{"n_layer": 13, "d_model": 384, "n_head": 3, "n_kv_head": 1, "head_dim": 128, "d_mlp": 1024, "vocab_size": 2048, "activation": "swiglu", "norm": "rmsnorm", "norm_place": "pre", "norm_eps": 1e-06, "positions": "rope", "rope_base": 8240.0, "rope_fraction": 1.0, "qk_norm": false, "attn_scale": 0.0884, "bias": "qkv", "tie_embeddings": true, "parallel_block": false, "init": "normal", "init_std_qkv": 0.0228, "init_std_o": 0.0, "init_std_up": 0.0228, "init_std_down": 0.0, "optimizer": "muon_variant", "lr": 0.00118, "lr_mult_o": 4.0, "beta1": 0.93, "lr_head": 0.00375, "grad_clip": 2.0, "warmup_steps": 200, "schedule": "wsd", "decay_fraction": 0.94, "decay_shape": "sqrt", "final_lr_fraction": 0.1, "batch_tokens": [32768, 65536, 98304], "seq_len": 768, "doc_mask": true, "z_loss": 1e-05, "train_tokens": 460900000, "steps": 7259, "dataset": "wikipedia_en"}
MLP neurons of a small language model. Each row is named by its layer, matrix (gate and up: input weights) and neuron, and shows model dimensions 128-319. Each number is 500 + 25 x the weight over its row's rms, rounded and kept within 0 to 999. Numbers have three digits each. A neuron's up and down rows have the sign that makes its largest values positive.
After each neuron's rows, "fires after" lists the tokens most often just before its 100 highest values on Wikipedia text that the model never trained on. A number after a token or word is its count.

L4.gate891:475515485522528502480514490485525535494520514474540520466512477496513530501432505496473527493507514462530485504519451520521525528506477483545452478494445512463503533543445468505519496474441497514477507497471503508521563533544495498490510489468467512491499477464489488506516514521501513474509500494500538496534474470517455520455485488476514467497496506493456458514478526518516505491541492490488448499549520440478492532483525539481512552460485520476502497489514523517466480535525485474508531531526539520439479547529503525492533509522449501480504460513523491440494496500525492498
L4.up891:466523489528508467500483481502517536515526515488515471483509502521492518508461489521515471485486509488546482464521464540510511508545489495527506504510474493482486499497450505465523530483485533503492493492499528498511515530530504487467481497501485496488499535500474506509466499537507495507490536533502499487518475482508495530468475475489522478496519501499458490485460514511490518515528482490526486489524533408483452504492546506509499567453443490472463489488520557503492464496534489443518504541502485495495548507501486463495521502529451516490532482525550496452509525499529501508
fires after: " " 30, " |" 22, " c" 6, "er" 6, " S" 5, " St" 5

L2.gate872:507506506496454520490514525483472535481480474512527485563484504493509533504469528514522503502474550487472438523508520512494493467499496483499505494470502459540512487497508451512500548538504519504485529484489479474472480455482496542502456520529508494521482536499483522532496511499520502534501528510526438465481495532510500500486510490504508475487493475524434492507501523560475490522514501494511483528493461514506492464531492497482521529513575476539516480487533505500502504536497476493480503524517521468479507510472490491508502478557454491462513500478486504521491470476477466468
L2.up872:504484506511491489499480497520526518497496527490537500522514509499438560507515507513514530504477485517499478541502502525519522477554488519489487528464518435507470472499518493451530500485498526485505524474484497484472528432515536499529468469503521471467498496501508481463542503514461504578491460468508502459488530471520554472509480533467510460545530499505455509484511522519494477521504460524481525467548490516495455486517491510509516555483502476495504544496528522453523507538507489496522508525487492494537485519458484518477530527501445494481487510496530518499483500465481506433
fires after: " |" 56, "|" 22

L4.gate23:525491500494516448446490473471492483531473505524489476486507480518466515511511512529538495521497562516506518472516489532477429488486479482504504463531534498557484517451512509490523546521502471504504568527499452490500524468495518506514467515533472486530479509487526536483470491495547547468464496477496519457501492515531530476489445489489539486506500509487488489475512475494555547500498524541561530490518475526509499512515512461507505507492490495468457509496465489509522481543510510488445541528506520491502488484506503558509542525519544489510474499509460532513524520498536461476
L4.up23:481546462497512533525514487470550533534497503461506466470518504519503502483524535540512528512518489518525464508523508487541490536448462506489498490505499524495498520490453448497503526478521544449526503498499486504510484515487502528475513531515473486495510512473452485543532493509478566483522487489519525514472475477513503469505465471507506481532547494471523543503483476488488473503533535494493479480514458571525492521486520484532504492505502494500524508495471516535519481482487452518519514522484513525498487489486507506502540533517510509487481489497502497536506473488504489533
fires after: " " 21, " A" 17, " C" 8, "d" 7

L6.gate304:482539467516497524535491511480511492479514517515528517463534473447468497491481512473478515509552506471474476543507507464462540499510490517521491493480482509436513481551506493470496534491543484496489522467482506463511476523493475518536476476451500465506482501505485508460501536509488455528509517519506491495513513540485478509528485504489490496499506447466462499488488501517472520496518468466453542485510515531527510475521528457516514503542534497485511513513421537512497486499525504452508527499501475501515418534498464499483488509539537448501484473487524471503496505492566576494
L6.up304:497510488493474481522498536477514514478458479458511489489496492524475524451503517467508487526503513511477416530473503530504492505525474505476458510557459468522485549503523474480520521520508515474489495460486544462502506513551515512471522500513510477534505473502505476492526487501509445546517509503495547513524478506515492585523500451502516472511506544496513526515501531500466524483468502475482478501461474498531469485502469487464468483509469502487518498497484520473503512467528511463517538471536485474512468520496509511509527525498530537480513491490481461495530512495500471519
fires after: " " 29, " part" 11, "ent" 11, "und" 6, "cent" 5, "er" 5

L4.gate570:567478461477505496492436495512483481498529500534523517488522499525493525551489528507552471449501503543457546502501505514489434506476483474525504475493480520510510537529482483509493496508479507497524496545485554521520514511508525489479487473490533487457536498467534527475514491524498454531481524484508512455476497529508516506456493510491519492487495507486488473510532495507536519546499480487479516542479548446524501512530501533511522521524475503518487476551508494506535503468511499463521560478521534530532490509493451556549462472491466482492502497485517468499499535515543498483
L4.up570:513470499516469506492517507437514502529514464514542468498476498547513486471540538489517488473477485540479476505476507431485451483496432495468486478534525498529487527484493499479513527516502493508485502483488539521528479538486536471472508468514565467508461477503496524511486525546485528506490478455455513508498477530499500491470517508461499513524525535526482528526480473526527471526516492492537503495527506513478506530496492494497521493525457516526494496475480478488500505519521529529523513506485466503492473504523487521482547487519503516478520537515505491494512446506476491482
fires after: " C" 23, " c" 13, " " 7, " Do" 6, "d" 4, "il" 4

L4.gate392:495450505523506545477505503502506473485439511484549475477535480488514539499481491506494498504510473485494530545510469533531527477503463518515488500476489506485506487495526489478538449500492464480489524498506473506532533485481472523478493457521492466510515475518518508494523533498509494490502432504537509467550507479486536501468526485540468466500531521485489487517467455498447456496499553543470513505490506487480503491483494508487521500503462490510532487514491507503500505502470498518484475495533487480501462513523460504524462483497491526467491515496499517443545524484517456491
L4.up392:517473548530494489536471478509502477499544445528469516525525490486482526508549504503539480448456516541514488440515502493474490548472481486463494490483505530516548447509507502497547511511520511499557498508502531513492528497516494522503489511529475466511506530456447525480480493546540470501540489505478499527502494496523473558525508458494485510510502459490516522508514543485480523489472474534491492465492454486507503494476547417486488504457494485529530519479522482482536477526472478488508510472544449492496495514463461524501520522500480504507493505495528478462509518509493495517
fires after: " M" 29, "M" 17, " G" 7, " " 6, " |" 5

L7.gate320:508477465488487476487462491537585527496521554520486507475508485505494505506491475462511477509525428489473522504538500525489490502494495510510481496505523465459524508553525491480529478487485496439488506496498481540468506564557535471494490483475489489540527529503529505480522507517439458483488507479504488509450488479536485488465474482496503468485456520459491490518512523565564470516483454483471516484460498496450531498495499509516522538476482503577472490469508462505463526480492474500494520494508477496492516500470522479509518495505474511536500505549486514483477529476524473544
L7.up320:494502472506527509447505487498476516523508482495483500549520496536470481511509525493519500463509465465532495446512492472523556476559496492482439477528483483468540513492513561467510513510534480518506536517463499539498513497514520475441515464479511461546478496510528486500472525519479436506496473468514499508501516487508529514507447508493474506500537500488461486518508494519506480549519490498470536501467545525500473511467497489488512549545518461521526473468502510482463507479520502491486533490439494530487492494491460518528468500509501507492540535512551472499507483493484523539
fires after: "S" 11, "R" 10, "U" 9, "E" 8, "P" 7, "O" 6

L4.gate27:466494464534534517493487503493507484516534515473491481481424449491514524478504533507517502476517522508520494511531578530434468553507515498491495541479523517471464482461537498521517482474487526511505507484518499460469497474512502454485504508500469489520489481527489463514487531490496468496504516506513504512567552486533532506494503496529496485502487521530460501519526486536512493446500478480500507500477521501520501517499488530534507525494499498537503507507503507493507513501472486483455540497521522493470512532461495511514484447530469555461514504521527483452526527490473485467
L4.up27:455477509516533505506509527488509452471494509500532471474447473529485545499507507485470499479520494510529497487523562538486499481493462488506505503506513516506461506529479469498548482478496477492529505517513510514476487456545526492508486522489513516519453482547492559473522502505485488491491501501523482532521541478537577533514511529507507482542540466526516502500521530502493506500491451503490524495477530481518526515509503494500492535495448536522515541525463518531528510498495497507506492524519510474474536525472506520501500475475477502511506511527502485495526533496488526454
fires after: "." 78, "M" 10, ")." 5, " |" 4

L4.gate9:515521499499513531468489471492469468476498477487513500509544497496432507502522507520497512519515493539521529480511514491537503494464522509495490520502483477492512489451488513502490533514478519524532495482515474480500491529529483503509462491487498475502500531450469521481518533478480493496486493503529453529475485539484446501511523416518473501511503464500490500464507530465505495450489447479474534469477495513489516524476538531496513487512507521510500501519505523486456525495543441492500523539526466494474513492494542500465473516491517523538436494506495457443507540519505499510
L4.up9:512499500491524526494515505486457507509495512511488494481497485475486521447513533507514502530493510519506523482477519477523473476486541479481475463503525518533505497481510502495507483536491518471518513524540514525504464549484448508506488518482524543513446504535470504498494512544554543493437476475493527483501471443509528490513472494482501473495471524477515489519490517514486540480551502486545522532500486491504511537486511516507502469487480435536533455507503523436509508495495515469562508498456472467534476535462531517512482545569516506460541494508524492457526453488505492547
fires after: "L" 24, " " 22, "y" 6, " H" 5

L7.gate145:482504520493473476436476488480484503481449543473490485500496526498509565459520522474493522512500478528512512529505507495467523507534464513484494487522498484458500462486521483500480481532483486509477496519510521460534521488508484491519507504496484524509503490479499502484532466498505489483532513504469497474515476494526550512471529491471496496489511518481493460482511484485496550536535521495537488464501512477492470529468491525478508497509534450481480479473495478536510518510527528547517512449517499536454489476481523459515492471522480526563496499503514484490457491461533552521
L7.up145:506479483521437504464491530492504496506490516493519457545474440477502473482496509475508480535478491486511519487472511526474496493490523508511486543541489496473482530491521488475488517566488491548481532531544490532530479517448520546496490526537482502472466488466539495541543525471489546505526503509501509545501539537490516469464543493453485500508464533500507488541510511537550503484493515479470492507507497512494496516533479508476487484482536494503499512476486513512489517515460509505531528486487530525494493500472514468506513511494471539537467508540478480494525459490503541523
fires after: "\n" 28, "n" 7, "-" 7, " f" 5, " at" 5

L4.gate721:467467531531472514483543494470516457508501479503544491514522515521515545492499471541477441541524520482492476500468530532505517502473471459533473495478488487462443520543461498467531508472481487517500510484484459514507521464491540536464523464491455521503499461473539476492525521518428522524525516497514485500480524534468500476529515527507533446507532530498484500504521513482480571478519529512511518490497509491528456497517497487536487524491531542518482470498485500487530488484502470508490483482508490507495477488500495468487513488496530516456542511503490522475497445458479526511
L4.up721:509561541508524465555500476518499472489533518527516506477463522498510480491533524454500496504486532521501468509535494497490475481484526459526519526500468522510493496529480511515477521486488487507484503503502465473491508535543482470495541555548507457507505503516470547520509478526518500512504531488475491505519528464479479475495495524549463428510463519467506439506463512457465495513532508500471469513497507499482493505544507479513490523514494503507449503518466492511504523539533513487477556530515481492525486519496501506527507474508507482494502472463487539524498482534516501499
fires after: " " 46, "te" 7, " Vi" 5, " T" 4

L4.gate2:510520461499473525467453522493503518526521514506483508519506503517531490495504528519476521461506490477533501509558501482520488455496478479495522501523470522534506477502475497514456544503444509518475485476500499519500492487486435524462520534465548505496493513522511522493466465504546520525543493503523496436530526477520526519483471501515545489492491565489513505487474458508540473512523499462533503522457441528496496494482512511458487482510479485512512479499451515498523511489507494586496516535524512516512513536500507503478508472497494493486512523493479530446500507511447465488
L4.up2:500572529497510468474490505474482515493509503483517480504563502529534487486484505521514505506487503501491521567499491493483477519508494470512534524467510495535533495519509538522495483508476475526526493539486546521519557486520480485465501507502536488539531504528522509500514486511489480559508511467543492507500540491486517493498486541501508540514497467494529487506507485534479494450508465501504490478524512527512486491508472554495517537504515460489503538504493495513483486481502464554491484510493549515491499506497505484472469528490484499494501509429480486474513485523501531518
fires after: " " 32, " (" 12, " on" 6, "-" 5, "S" 5

L7.gate743:492544518533481491530507499507512519537556503490492504473488494503502479511525516511540499511539479475556524489492481476442504506492458540465515538509502525519513481511519472492467488527470498504536459516525482514535517502458466495530490479509454495590497523485497512465449497509539502493457497528519499505514493505491528502473532433496505507447493548478476500483526500497527519502527482485500508503446474511495499505492513516477510500477485508486470526524506504473480514508563504496531463474520511470546496514507492519516519494507491558494486491493463504528496463486462503497
L7.up743:484536520552510479483509461463482493518524480514508489515480469526507465495487553508506550540465517552506515530482511478483489434519454497488509468517462488509488508495479559524509488509481473478458525508488481497519479498546486488509496465492505479485541536488502537513519473472480480538491540517489513530474482511504505492475509512543478475489513504486509491508516487459520509488531495516476456523489497456532486504483509521482576521512533515535544529506497492526500493465513534502524510508485545468479449479491464497523484467525490469508452488509488505514528486499495496515
fires after: " " 28, "-" 9, " (" 6, " gene" 5, ";" 4

L2.gate720:499491497521503518541462523520454534491502494477462516492522509481471489485511535530501550516525521489508517514499507485458519512447483525480496502447491555470505494484480544452501511506504503498503521458524502427482515514491504477516522518461488498481529472467476515501565505505522524502498513459458529486524476508538510516490518482532516500482501485490459459458491507486512497516516484477522522486504542432505465484486516510482489515485529522546520500570531555504461486508524474534499482543526477464527463493544543499514517472525511486495489510474535536473508464502504516486
L2.up720:473543464479504502481481481476509488497495536450543501496503511527547484501467489454501457494477490520444459509550528512540513483517509516507487508517474510512463511483509477507500534505491531469484502507487493519521501531515484497473502479528499512477489473486481523481515514462459526489486512518539534495533487541474506472498514449473501511477445531507477540534517507529500493507456524510469498513487479521468513501543532508533509496505529479486515485486463485498547476519488528485517533497533507526472494527470496507520461506501497487488494473501461456491484507482521509516
fires after: "\n" 45, "==" 5, "ent" 4

L5.gate915:487533504514465517491499499469509531552496512529494522492547492495480506509499518493542513458559474555485473461518479528473468525531495521485560504515556468496501514524482510490500555562462504507509476505495454543505486492532473492536478503493468505460559499509489547482501472524515506526469493507484499489467478504451492497521515472473482491494454507515535456492511455530516510512500517488484527500547506495528478549498524457529541541474533531463477497484485521483504488545504499474504503541518508498505510508496542477490541462433500468501508493487529492522509444487466496506
L5.up915:487523533488510523484536483500502529488530494490501483486509481510475473509509499474525519506522467560540514500482523496454512492475514532485500496505545506522527462461514478490513494522482508483442539527464517483485488478540461510552481428535505435484489481482498503491528528505499482514480496474536518539474494486470455480498459495508539446481513488495509515529473532556494510465492525471496512530498483555487494537490518469543525498497487521509466542523536509491506510524489517502514510499519505470517506532490508504513451475451485507514503530524532499503520498492544553515
fires after: " " 28, "o" 11, "-" 10, "ro" 9, "do" 5, "s" 5